Weights of a small transformer language model.
Size: width 512, 8 heads of 64 (1 for keys and values), MLP 2048 GELU.
MLP neurons of a small language model. Each row is named by its layer, matrix (up: input weights) and neuron, and shows model dimensions 288-351. Each number is 128 + 32 x the weight over its row's rms, rounded and kept within 0 to 255.
After each neuron's rows, "fires on" lists the tokens most often at its 100 highest values on Wikipedia text that the model never trained on.

L6.up1141 [126 119  68 189 192 120 143 110  85 121 115 126 155  75 153 124  89 117 125  94 106  88  68  66 148 121 101  93 158 133  71 126 186 107 138 219 136 107  97 147 106  96 171  40 113 147  91 147 146 130  90 106 111 153 130 131 187 162 135 112 120 109  91 168]
fires on: "==", " ==", "1"

L6.up80 [ 97 201 120 139 144 125  92 210 106 120 110 141 127 156 145  93 123 162 128 142  74 135 102 124 167 117 159 129 161 125 111 122 154 128 125 155 129 171 149 129 118 129  98 150 177  95 100  69 108 159 129 188 116 152  92 120 106 159  97 110 186 162  58 205]
fires on: "s", " S", " of", "0", "p"

L6.up900 [177 163  74 124 104 148  70  89  93 146 152 158 102 130 131 125 127 100  92 126 162 173 171  80 214 134 132 165 196 134 111 186 134 117 152 156 128 181 119 143  75 162  84 112 110 135 157 110 117 187 118 190 137 144 103 135 153 128 152  96  89 108 103 173]
fires on: "-", " the", " his", " E", " By"

L3.up1455 [143 136 131 101 158 191 124  55  50 114 133 208 136 135  42 110 116 152 114 116 184 137 108 103 149 126 170 134 120  85 125 125 197 133 151 181 117 109 188  93  86 140  68 108 166 142 178 138 138 211 114 189  98 133 125 154  97 176 128 120 145 115 139  92]
fires on: "a", " of", " Ban", "et", "o"

L3.up860 [159 127 102 148 101  92 137 130 112  39 131  96 162  91 128 107 108 100 117  94 157  88  95 135 140 139  35 167 166 129 131 116  96 129  92 147 129 166 241 112 175 127 147 154 134 145  80 175 110 128 145 157 104 128 125  60 133 167 103  83 115 165  89 144]
fires on: "9", "2", " in", "1", "8"

L3.up1710 [112 128  93 107 139 145 134 127 112 160  79  96 139 127 130 152 101 105 118 130 109 185 138 163 162 104 125 224 177  63 141 159 167 140 157 135 121 163 136 133 152 186  97 111 182  74 169 180 164 185  70 164 106 132 132 130 100 191 108 101 133 123 112 143]
fires on: "s", "l", "ation", "S", "ions", "ations"

L6.up737 [ 93 116 135 139 150 146 151 106 139 145 126 147  87 160 183 122 118 131  99  98 141 162 130 103 104  57 122 127 152 163 142 111 123  66  78 117 129 126 147 159 100 145 150 127 174 119 132 116 156 154  82  91  72 126 107 129 141 100 118 162 160  71  72 147]
fires on: "1", "-", "'", "ed", "s"

L6.up282 [102 173  90 176  99 194 108 135  85 148 118 128  56  94  84 117 128 140 104 109  70 113 114  36 104 161 159 181 178 149  99 137 126 158 123 145 201 111 152 141  90  93 113 104 126 187 127 199 141  87  89 137 118 159 148 152 159 135  91 143 143 167 132 144]
fires on: "==", " =="

L6.up301 [167 137 167 168 131 130 101 139 122 100 113 105 122 147 135 165 147 188 111 129 122 142 138 106 106 190 107 206 163 115 100 143 141 147 158 130 183 199 150 132 127 165 153  51  87 150  95 100 124 130 162 124  95 140  57 105 148 196 111 158 203 134 114 127]
fires on: "\n", " for", " of", ":", "-"

L6.up344 [182 164 165 139 164 156  94 155 109 166 127 103 136 187 141 113 122 175 135 141  90 131 171  71 130 123  84 132  95 132 120  95  87 149 141 146 114 109 127 119 178 140 171 133 131 182 130 129 103 182 141 171 121 145  73  99 110 164 136 124 191 134  60 131]
fires on: " for", "-", " ex", " at", " in", " on"

L3.up1679 [136 125 119 133 100 141 118 114  83 197 150  97  96 160  80 137 110 143 146 130 121 166 153 158 118 128 128 118 134 169 138 145 154 140 152 131 201 106 117 136  84 108 155 114 153 111 153 110 128 143  95 133 119 141 107 119 136 149  97  68 151 107 108 107]
fires on: "e", "é", "em", " de", "ez"

L3.up850 [148 171  83 137 117 100 139 113 141 124 121  68 112  73 156 100 114 137  90 144  76  97 162 186 104 124 138 141 189  82 169 137 172  99 169 100 134 109 158 153 139  99 183 115 114 113 159 112 121  79  92 192 126 148 125 106  91  72  99 140 140 129  85 125]
fires on: "'", "y", "==", "if"

L6.up1749 [143 157 108 106 157 136 136 136 130 143  67 141  69 137 122 141  91 124 120 132 135 150 170  90  88  90 123 152 182 172  84 105 162  43  75 160 163 132 188 119 129 150 160  85 170  78 158 120  75 106  85 136 140 154  94 138 136 191 112 117 114 159  78 207]
fires on: "==", " =="

L3.up1188 [186 104 177 122  74 130 103 170 118  75 107 189  89 165 118 138  82 125 108 107 134 151 146 159 139 149 136 187 120 149 133 135 173 155 147 131 201 104 158 129  68 186 189 129 104 167 113 148 132 134 118 121 137 132 112 166 139 166 131  73 144 121 192 156]
fires on: ".", "ri", "e", "er", "s", "ka"

L6.up419 [154 143 124 148 140 162 109 162  72 108 127 115 103 120 173 117 114 145 144 127  80 124 113 116  77 138  91 162 153 202  71 166 141 133 139 101 215 140 181 116 110 123 100 159 124 147 171 136 100 122 139 140 135  70 118 114  89  63 162 121 104 170  84  94]
fires on: "==", " ==", " |"

L3.up754 [104 121 128 124 130  61 144 122 155 160 112 142 121 138 176 120 110 114 125 140 117 146 173 144 109 135 123 171 167 129 140 109  94 127  78 133 141 166 198 142 129 141 187 137 149 156 150 157 176 102 111 173 109 162  66 123 136 154  73 141 138 109 144 147]
fires on: ".", "em", "9", "8", "s", "7"

L6.up873 [113  86 134 108 141 111 114 124  95  87 129 148  86 109 105 130 135 111  79 152  72 128 110 109  82 115 109 154 158 129 135 148 171  96  78 142 205 151 171 143  81 153 182 154 178 181 205 138 190 119 124 119 116 105  82  99 117 150 178 151 143 129  46 142]
fires on: "'", " ", "-", "==", " \"", "==="

L6.up713 [160 155 112 179 179 122 101  60 150 116 194 128 123 133 154 138  79 189 120  75 189 136 128 129 121 135 126 127  98  75 107 126  87  68  95 165 122  79  92 104 138 138 138  98  87 148 106 158  95  77 139 125  61 144 105 100  89 147 196 164 137 130 120 122]
fires on: "==", " =="

L6.up1847 [142 103 103 133 153  97 106 128  94 132 122 160  87 113 156  87  72 172 121  91 113 149 168 129 142 115  77  93 133 120 116 167 120 101  92 123 130 104 127  99 164 124 125 165  68 133 148 168 138 128 158 122 118  79  98  68 143  92  65 104 195 123 123 115]
fires on: "==", " =="

L3.up1137 [155 162  88 143 101  66 118 101 140 168 131 112  58  97 100 118  99 121 129 154 121 129 168 139  93  68 116 113 143  76 147 117 172  66 116 133 108 158 110 145 144 137  92 101 113 124 104 136 142 119  71 131  83 117 117 113 178 162 121 174  84 105  59 116]
fires on: "y", "-", "ed", "==", " con", "="

L6.up1337 [162  95 135 127 144 172 128  95 130 116 169  91 158 140 134 136 114  80 148 117 152 136 137 135 101 184 146 124  74 126  93 125  78 113 141 160 174 107 125 125  94 111 158 129 143 113  80 149  90 117 136 168  97 130 115 118  71  93 121 123 161 107 158 143]
fires on: "s", "==", "-", " on", "a", " of"

L3.up804 [187 126 160  66 129  97 142 180  85 139 117 138 133  95 161  83 130 117 132 117 140  89  90  96 155 109 173 181 156 158 120 147 136 134 134 133 172 166  86 178  93 112 152 123 193 115 161 124 112 180 124 154 127 143 133 147  64 153 126 108 121 134 100 145]
fires on: "-", "os", " of", "s", " Of"

L6.up1587 [117 140 100 167 144 104 152 120 109 124 155  66 104  94 127 109 124  98 135  87  87 112 171  90 145 125 109 151 102 171 119 165 183 159 153 137 127 142 138 119 109 120 144 145 107 148 153 161  72 111 112 175 136 127 124 164 147  95  41 177  88 154 111 165]
fires on: "==", "y", " ==", ")"

L3.up729 [148 204  99 113 152  77 114 185 173  63 137 127 119 113  93 119 115  97  85 141 153 125  84  45 142 197 135 164 137  98 113 181 122  88  41 156 124 147 100 133  87 117  92 100 168 132 178 112 138 204 122 130 120 143  89  73 142 156 140  96 145 158 155 117]
fires on: "s", "9", "-", " of", "form", " addition"

L6.up423 [112 131 150 192 156  85 164 101 104  88  45 116  91  94 153 156 135 124  81 118 105 119 120 143 111  73 117 107 155 143 115 116 143 114 109 133 205 134 139  83 121 129 169  71 163 110 122 100 177 130  78 113 133 173 152  92 124 139 130 157 134 154  62 153]
fires on: "==", " =="

L6.up1152 [165  99 159 129 184 124 132 224 117 168 133 144 156 146 190 107 151 138 126 110  87 138 158 102 134 154 122 158 109 111 102 163 195 139 183 124 211 133 134 140  79 145 144 135 135 126 105 115 143 188 144 150 154 127  92 139 102 145 109 102 106 126 150 183]
fires on: " Ko", "o", "s", " energy", "g", "er"

L3.up12 [141 125  91 142 125 122 128 141 147 125 126 102 126  72 208 121  91 164 118 124  63 182 148 144 112 170  56  78 253  81 148 163  94 110 193 103 136  99 162 151 124 158 138 107  91 171 118 130 138 135 110 104 104  95 129 159  80 150 103 123 175 186 165 144]
fires on: " =", "ing", " of", "er", " with", " example"

L3.up1669 [ 61 182 133 153 121 147 160 142  73 122 113 103 115 139 132 117 160 196  85  50 136  75  68 120 127 141 185 143 113  98 109 117 147 174 134 195 128 127 112 172 112 116 129 154 118 159 147 142  87 154 147  88 147 122  70 111 101 158 112 165 157 103 118 136]
fires on: "at", "ad", "op", " of", "a", "ing"

L3.up569 [ 98 127 115 159 118 100 147  84 122 148 152 125 139 146 182  91 128 152 134  67 130 130  90 107 160 121 130 114 114 120 161 105 135  96  63 139  69  71 148 129  83 128 109 145 147 124  95 159 106 112 167 117 154 102  83 104  77 190 120 185 139 157 142 208]
fires on: ")", " work", " design", " function", " it"

L6.up718 [124 140 156  48  83 101 157  77 103 146  84 152  72 144  94  82  63 171 122  74  86 121  96 121  81 117  90 142 137 103  97 148 151 168  66 114 156 133 156  65 134 137  97 154 141  99 120 146 119 119 124 111 137 168 119  81 109  58 103 141 141 138 121 115]
fires on: "==", " =="

L6.up1833 [213 138 129 146 205 177  85 179  98  97 100 142 132  68 145 129  43 117 169 103 140 141 137 122 140  89 146 112 148 110 115  91 141  68 127 162 116 126 134 123  94 106 112  72 180 116  49  84 120 134 128 138  88 127 137 170 112 121 140 140 167 150  58 118]
fires on: "==", " ==", "===", " focus"

L3.up1543 [136 165  91 116 138 152  86 179  90 113  87 121 150 121  97 144  95 148  90 118 159 106 144 177 172 143  59 130 148  92  78 173 163  67 124 117 108 116 165 125 171 109  72  85 181 112  81 145 165 121 109 140 113 136 155 197 137 149 103 119 161 135  76 101]
fires on: "or", "s", "ion", "ions"

L3.up1416 [170  99 155 132 148 184 124 162 111 142 138  59 186 156 146 157  99 163 145 131 142 144 120 144 155 100 181 117 127 108 125 156 134 157 149 163 148 156  91 103 128 131  89 110  99 160  99 185 201 154 131 145 118 177 136 143 131 172 136 121 171 112 117  86]
fires on: "y", "ka", "fer", "k", "dy", "ke"

L3.up536 [170 118 150 144 101 128 132 160 110  40 111  93 131 110 123 174 117 171 107 136  77 178 142 104 106 128 149 100 112 137 130 147 152 134 120 121 162 163 133 125  88 204 155  55 167  71  94 153 163 144 102 129  79 123 131 108 153 115 124 156 116 162 125 123]
fires on: "er", "kin", "-", ":", "t", "berg"

L6.up120 [ 84 124 127 176 149  92  99 140 103 142 128 110 109 119 164 155  99 131 117 102 130  69 105 133 157  96 149 115  98 123 137 158 150  67  60 178 103 101  99 110  72  91 115 165 129  54 109 169 135 174 133 171 146  84 106  59 113 125 104  46 153 108 105 158]
fires on: "==", " =="

L6.up663 [103  86 108 129 139  63 118 105  40 109 100 131  73 109 121 124  52 127 108 162 134 143 155 169 142 129 142 125 118  94 166 130 157 108 103 100 105 152 182 130  61 170 123 140 161 113 152 108 133  82 156 137  91 171 155 118 133 160 152 113 160 153 123  98]
fires on: "5", "s", "-", "y", " "

L3.up1060 [158 186 138 154 122 120 120 119 161 108 202  77 134 170 140 101 115 143 168 141 139 132 100 100 146 168 185 146 112 129 123 181 146 144 138  97 134 141 169 135  86 104 134  94 137 110 108 124 101 151 123 140  96 192 100  81 145 163 139 194 171 130 129 189]
fires on: " of", ".", "\n", "o", " time"

L3.up1375 [180 183  91 142 140  91 122 127 159 131 127 121 161 112  98 144  66 130 162  70 182 113 112 156 103 133  98 113 125 105 171 158 157 136 128 166 145 102 144 151 116 132 102 148 149 178 203 172 126 158  82  98 174  92 131 147 104 105 103 103 173 205 130 100]
fires on: "er", "ion", "era", " Jose", " ", "ation"

L6.up1305 [ 94  84 122  77  92 120  88  87  80 136 151 145  75 125  70 160 111 113 170 118 148 139 169 108  85 150 170 163 125 104 109 194 169  94 137 155 146  87 141 186  53 103 153 139 194  98 141 126 115 164 109 185  68 162 152 122 149  95 120 181 189 112 106 122]
fires on: " on", " |", " was", " as", "ing", "3"

L3.up1582 [122 100 113 189  77  73  97 106 136  86 136 121 155 146 148 129 107 146 109 146  92 107 176 137 125 148 107 106 109 161 113 139 180 135  82 170 132 179 153 158 139 154 155  88 174 168 117 120 148 119 119  86 123 141 124 108 114 147 140 119 207  74 122 138]
fires on: "\n", " a", "-", "p", "t"

L3.up511 [226 174 152 105 135 115 102 118  63 145 144 109 110 144 116  77  95 138 118 166 134  59  97  88 154 124 138 104 148 131 112 150 157  67  72 126 148  61 146 189 146 170  84 127 105 147 132 146 139 164 105  92 103 115 114 133 113 101 116 163 158 122 135 157]
fires on: "s", "\n", " of", "y", " College"

L6.up527 [108 153  69 114 155 122  96  79 108 135  63 143 105  94 128 109 109 155 172  91 110 105 123 147  81 161 130 142 144 123 112 132 175 125  92 162 213 169 191 160  33 198 134 128 119 129 104 163 107 154 146 192 113 113 151 133  83 108 147 113 212 184  79 105]
fires on: "==", " =="

L3.up1046 [ 71 110 139 165 156  94 153  85 101 129 147 142 145 133 185  99 108 167 138 132  91  94 170  93 140 132 129 152 150 107 166  94 162 101 114 152 121 135  90 183 139 149  70 107 106 152 156 135  52 137 132 150 124 152 124 143 119 166 146 142 165 123 150 163]
fires on: "e", "f", "a", "u", "us", "ing"

L3.up273 [172 130 112 113 146 104 114 171  96 142 115 134 115 112  95 129 153 127 133  99 191 122 160 122 188 158 136 146 110 110  99 131  91 138 139 142  90  58 149  85 126  97 133  59 139 120 175 117 185 166 111 139 132  97 125 138  27 121 123 133  93 115  86  50]
fires on: "o", "e", "a", " role", "oc"

L6.up1114 [122 140 126 143 135  93 134  56  75 111 117  88  79  93 101 141 105 138 114  70 159 126 112 138 110 135 139 125 121 152  63 121 142  78  72 151  91  67 181 132  87 152 163  83  99  54 150 158 122 167 117  83 141 124 138 127 113 120 113 152 142 182  79 149]
fires on: "==", " =="

L6.up147 [182 164 131 117 135  88 117 198 121 126 105 132 120  91  99 100 157 134 149 160 110  52 147 117 128 147 131 145 144 113  94 149 123 155 176 125 150 106 148  89  57  88 118 112 160 122 124 115  66 157 143 168  80 115 106  91  88 115 102  59 170 165 127 107]
fires on: " ", "0", "==", "s"

L3.up1924 [ 79 118 162 123  83 128 171 140  91 122 124 111 167  55 146  86  99  95 143 114  85 102  91 126 143 165 120 157 101 131 113 134 128  68 151 192  73 111 146 145  70 140 149 127 130  77  97 160  78 167 106 174 141 158  66 108  97 206 150 194 137 128 105 147]
fires on: "s", ")", " work", " use", " works", " live"

L6.up392 [133 152 110 116 205 202  84  77 111 157 183 146 128 100 126 151 108 116 117 124 161 142  91 138 135 138 153 106 145 115 117 119 158 113  61 152 139 101 155 150 133 176 130  96 148 134 140 100 180 136  99 132  88 123 161 125 134 121 108 183 172 180 103 101]
fires on: "==", " ==", "hra"

L6.up78 [123 191 129 123 154  94 152 152 116 120 136 121  95 107 129  86 101 115 117  56 165 149 136  72  94 118 165 125 131 113 119 142 136 179 115  82 155 125 118 137  59 131 135 118 132 108 157 201 164 187 117 107 116 193  97 107 161 202 150 145 121 117 123 118]
fires on: " At", " Her", "'", "-", " is", " Mac"

L6.up1843 [125 168 114 171 144 101 120  51  89 128 113 152 114  68  98 173 128 205 103  85 152 136 112 126 107 151  83 114 120 168  69 126 135  90  71 154 163 114 179  96  99 177 171 108 145  90 130  98 160 116 130 133 158 126 117 101  99 126 121 112 118 178  71 158]
fires on: "==", " =="

L6.up1020 [128 155  82 139 192 153 156  96  80 106 111 146  50  33 163  98 117 216 130 112 154 158 129 139  91 128  96 124 151 122  83 114 139 115  65 116 145  72 134 101  74 134 129  75 129  75 131 134 143 125  60  91 116 130 125 161  61 120 107 126 117 208 107 118]
fires on: "==", " =="

L3.up1130 [116 107 128 164 106 128  94 155 118 128 170 139 149 159 154 111 186 146 117 119 152  97 130 151 161 108 133 100 127 141 114 122  91 121 145 208 128 151 155 128 163  97 183  97  96 111 113 121 150 162 155  83 128 142  79 104  93 167 134 213 128 120  69  71]
fires on: " of", " &", " Col", "e"

L6.up1148 [149 157 140 105  99 119 155 101 156 110 101 135 161 122  90 117 129 139 119 175 128  94 130 104  91 142  79 123  89 126  96 227 122 162 104 150 154 137 134 134 122 131  89 117 161  92 114 100 165 171 131 112  58 114  98  89  74 181 147 160 119 107 169 169]
fires on: " of", "s", "9", " and", " or", " had"

L3.up1535 [129 168 111 106 145 132 138 173 150 131 143 137 116  96 133 171 110 180 131 133 152 137  99  96 102 154 125 103 163 165  93 173 128 120 142 156 100 168 134  86 153 176  89 155 145 162 114 102 173 117 120  95 128 174 136  82 145 190 106 148 196  98 162 146]
fires on: ".", "ly", "s", "ed", "il"

L3.up573 [158 110 143 133  91 119  69 113  40 136 113  78 145 115 144 123 118 180 105 147 119  92 199 110 208 185 117 142 111 163 153 130 204 133 126 114 111 117 118 117  76  65 187 137 177 132  90  91 142 143 128 115 119 185 133 150 123 174 126 100 124  48 119 146]
fires on: " of", "s", "ed", "-", "th", "it"

L3.up1162 [144 153 173 130 140 183 140 141  94  95 131  75 108 110 140 110 126 196 109 144 148 145 186 143 122 161  87 129 162  95 135 168 104 107 116 129 154 100 122  98 133 109 148 154 141 144  82 106 106 126  89 147 124 169 128 137 102 142 161 202 163 152 168 139]
fires on: "'", "S", " only", " later", "at", "to"

L6.up444 [128 131  88 165 211  90 124 141  78  69  99  94  54 151 121 109 139 186 137  90 109 158 148  89  67 124 136 126 123 115  62  96 125 101 107 161 134  74 134  85 103 124 107 160 105  63 158 115 142 147 122 108 131 140 117  90  83 105 120 112 167 189 113 152]
fires on: "==", " =="

L6.up541 [ 98 102 120 138 178  89 143 129  89 100 111 119  66 182 116  84 114 100 144  55 103  93 181 116  90  94 137 124 118 168  63  89 137  92 100 109 144  95 113 100  73 122 154 117 159 112 215 103 112 101 111 119 148 104  77 111 131 135 153 119 206 227  66 151]
fires on: "==", " =="

L3.up1374 [146 128  54 143 178 105 140 144  82 114  94 145 145 146 113  97  78 157 152 146 143 141 127 104 157 165 140 127 126 167  91 171 140 112  96 143 166 129 149 122 105  89 183 122 152 142 151 212 126 198 120 101 145 140 102  80 104 148 150 122 155 137 141 155]
fires on: "s", "on", "th", "ing", "bo", "ed"

L6.up1780 [ 98 120 101 155 161 108 113 116 101  92 123 138  47  77 138 155 118 139  81 105 138 198 165 102 120 175  82  86 178 117  66 118 119  87 122 143 188 122 130  96 127 183 128 138 159  79 103 144 167 126 125 102 122 140  83 106 133 128  98 169 156 104  81 121]
fires on: "==", " =="

L6.up1258 [154 161 124  98  85 148  83 155 101 152 134 131 148 139  84 112 141 141 140 162 164 118  77 114 127 142 125  72 179 173 140 154 139 133  94 129 106 100 108 101 103 172 164  99  74  99 127 167 166 150 112  89 152 149  93 137 132 163  91 174 119 132 116  78]
fires on: " |", "%", " of", "e", "\n", "ki"

L6.up143 [ 95  85 116  60  61  45  82 156  96 108 140 198 138 123  83 125 127  78 102 201 164 111 141 178 148 144 106  97  77  89 133 124 157  91 110 108 127 155  84 115 102 178 140  76 150 126 111 154 146 172 148 111  83 164 105  47  91 147 119 140 158 117 131 119]
fires on: " |", " ", " in", " per", "-"

L3.up1181 [116 192 117 170 130  88 102 170 107 117 167 128 160 139 141 147 112 176 186  81 146  79 139 112 142 134 139 168 113 136 121 131 151 119 129 136 109  89 139 142 117 171 112 123 113 137  63 108 169 136 163 133 155 171  78  85  93 147 118 193 163 106 138  91]
fires on: " of", "."

L6.up451 [ 72 124  88 182 132  86 149  86  61 103 159 135 113  99 104  85 155 161 169  48  91  54 131 111  87 130 114 113 166 114 108 140 126 104  64 132 153 156 178  81  91 150 137 108 145  97 163  98 138 104 130  86 105 139  89 118 105 121  83 172 139 203  90 200]
fires on: "==", " =="

L3.up1208 [111 126 154 127 130  87 129  81 104 108 122 111 151  88 187 124 109 147 117  95 116 155 115 148  59 166 149 152 108 141 140 124 122 180 133 116 160 136 180 143 135 101 145 120 105 166 146 148 107 133  97 151 101 169 145 146 108 108 170 146 142  91 111 171]
fires on: "ie", "la", "au", "e", "era", "er"

L6.up1408 [122  72 126 177 173 114 127 110  85  94 109 105  73 139 131  86  99 150 143  80 108 119 136 108  91 144 125  98 125 149 118 133 100 103 105 122 157  99 131 128  54 148 122  99 113  86 184 138 104 128 126 101 101 147 113 107 115 101 117 145 132 154  58 153]
fires on: "==", " =="

L3.up975 [162  91 183 104 115 159 147 166 158 172  89 157 121 117 132 142 146 142 191 135 138 174 158 107 125 149 158 147 121  81 118 172 122 136 165 153 133 122  99 105  83  81  75 143 100 115 188 192 103 173  97 131  58 176 111 129  91 133 137 167 149  77 158 122]
fires on: "'", "et", "g", "at"

L3.up844 [109 133 187 132  85 147 135 125  66 143 117  74  89 131 115 176 120 187  57  66  78 119 153 179 145 152 162 101  80 114 131 151 191  82 117 131 134 145 139 151 127  93 123  94 111 121  86 137 157 136 108 149 131  87 154 104 143 103 143 179 130  74  98 114]
fires on: " p", "-", "st", "ing", "s"

L6.up560 [ 94 137  94 129 168  78 206  81  91 142  93 174 110 113  88 100  53 107 166 105 105 147 151  61  79  97 104 170 140 131  91 112  82 159 164  83 168 156 156 115 108 105 149  70 121  91 100 135  82 111 123 127 142 118 142 159  87 126 117 184  81 140 100 167]
fires on: "==", " =="

L6.up1336 [135 150  98 106 210 119 141 117 137  87 149 156 160 124 163 140  75  91 183 112 179 152  93 142 149 142 102 158 128 159  99 190 172  93  94 131 186 120  71 190 100 131 156 157 177 186 180 153 144 138 159 153 151 140 125 101 154 124  49  99 153 165 156 146]
fires on: "s", "ion", " Sch", "er", "ed", "d"

L6.up1230 [127 148  94 113 136 100 115 101 148  94 114 135 124 119 128 107 102 124 111 125 117 139 148  85 148 112 140 141 145 134  87 110 127  69 138 186 111 132 181 145  67  84 101 126 188 131 124 126 154 133 122 101 150 145 142 156 137 179 163 148  85 100  83 198]
fires on: "==", "ly", " ==", "\n"

L3.up896 [143 103 143 171 162  63 114 165 117 115 149  65  99 127 131 133 129 178 136 119 147 138 155 166 170 162  76 152 122 121  85 170 164 145 119 168 114 141 132 134  85 137 132 109 119 175 123  98 156 143 140 161 112  93  75 149 118 158 114 160 166 155 157 146]
fires on: " of", " ", ":", "s", "lo", "ar"

L6.up1999 [173 133  93  93 166 159  99 143 104 143 147 203 151  85 118 113 108  95 147 180 158  95 123 121 189 118 171 174 138  89 158  77 147 160 102 111  76 130 121 123 151 137 154  84 140 142  89 209 142 194 119 184  96 113 118  86 143 135 111 129 150  95  85 115]
fires on: ")", "\n", "lic", " |", "})", " "

L6.up992 [144 121 103 184 152  69  86  99  29  91 113 106  80 102 106  88  95 168  91  84 188 142  93  93 123 128 144 155 102 154  43  90 103  64 117 142 176  97 187 139  85 184  98  91 177  27 139 114 185 166 104 124 133 151 125 128 140 112 142 166 144 179  84 149]
fires on: "==", " =="

L3.up1926 [160 142 103 125  95 139 149 157 130 110  89 126 134 131 110 136 126 130 109 148 137 126 109 146 117 107 105 109 159 162 143 117  88  59 114 107 184 142 136 112  95  94 116 150 155 111 121 149 162 132  76 180  90 121 128  59 124 144  99 147 130 162 114 117]
fires on: " that", " –", " as", ":", " to", " by"

L6.up347 [134 124 106 150 174  72 135 125  67 123 120 133  71 124 119  89 116 188 136  81 158 143 150 113 124 154 114 138 121  90  45 103 129  98  87 135 131 123 203 143 108 168 176  98 132  79 114 101 128 164 114 113 176 127 156 105 141 131 116 147 150 192 120 142]
fires on: "==", " =="

L6.up1133 [223  95  39  93 107  93 151  79 111 178 100 122 132 107 143 130 157  92 138 130 148 120 104  96  83 100  94 194 155 120 118  94 132 131 124 142 178  95 153 120 136  70 150 153 154 138 103 170 170 159  86 123  94 150  96  91 149 162  69 128 115 229 174 127]
fires on: "9", "en"

L6.up1695 [ 45 134  98 169 123  74 127 114  86  62 119 109  72  70 119 124 101 192  73  78 139 133 126 169  94 102 115  87 168  84  87 111 150 148 104 172 102 147 145 126 132 110 118  84 144  53 177 104 117  96 142 122 141 138 156 111 108 164 137 175  60 111   0 149]
fires on: "==", " =="

L3.up1526 [133 122 136 170  75 187  85 124 115  98 160 152 140 137 104 126  86 149 118 158 178 164  61 134 113 136 174 158 107 139 156 104 109  80 119 113 119 156 180  92  93 132 159 165 167 142 111 139 132 158 122 174 115 138 142 130 182 115 143  98 111 131 131 140]
fires on: " to", "ja", " by", "d", " Vi"

L6.up950 [130 145 115 171 157 104 126  89  77 113  78 145  79  81 124 108  99 177 139  50 164 133 113 137  82 157  78 136 153 112  58 122 106 108  76 131 145 137 193 102  96 174 157  93 125  87 140 122 118 120 127 108 144 121 139 121 126 119 148 158 113 200  95 135]
fires on: "==", " =="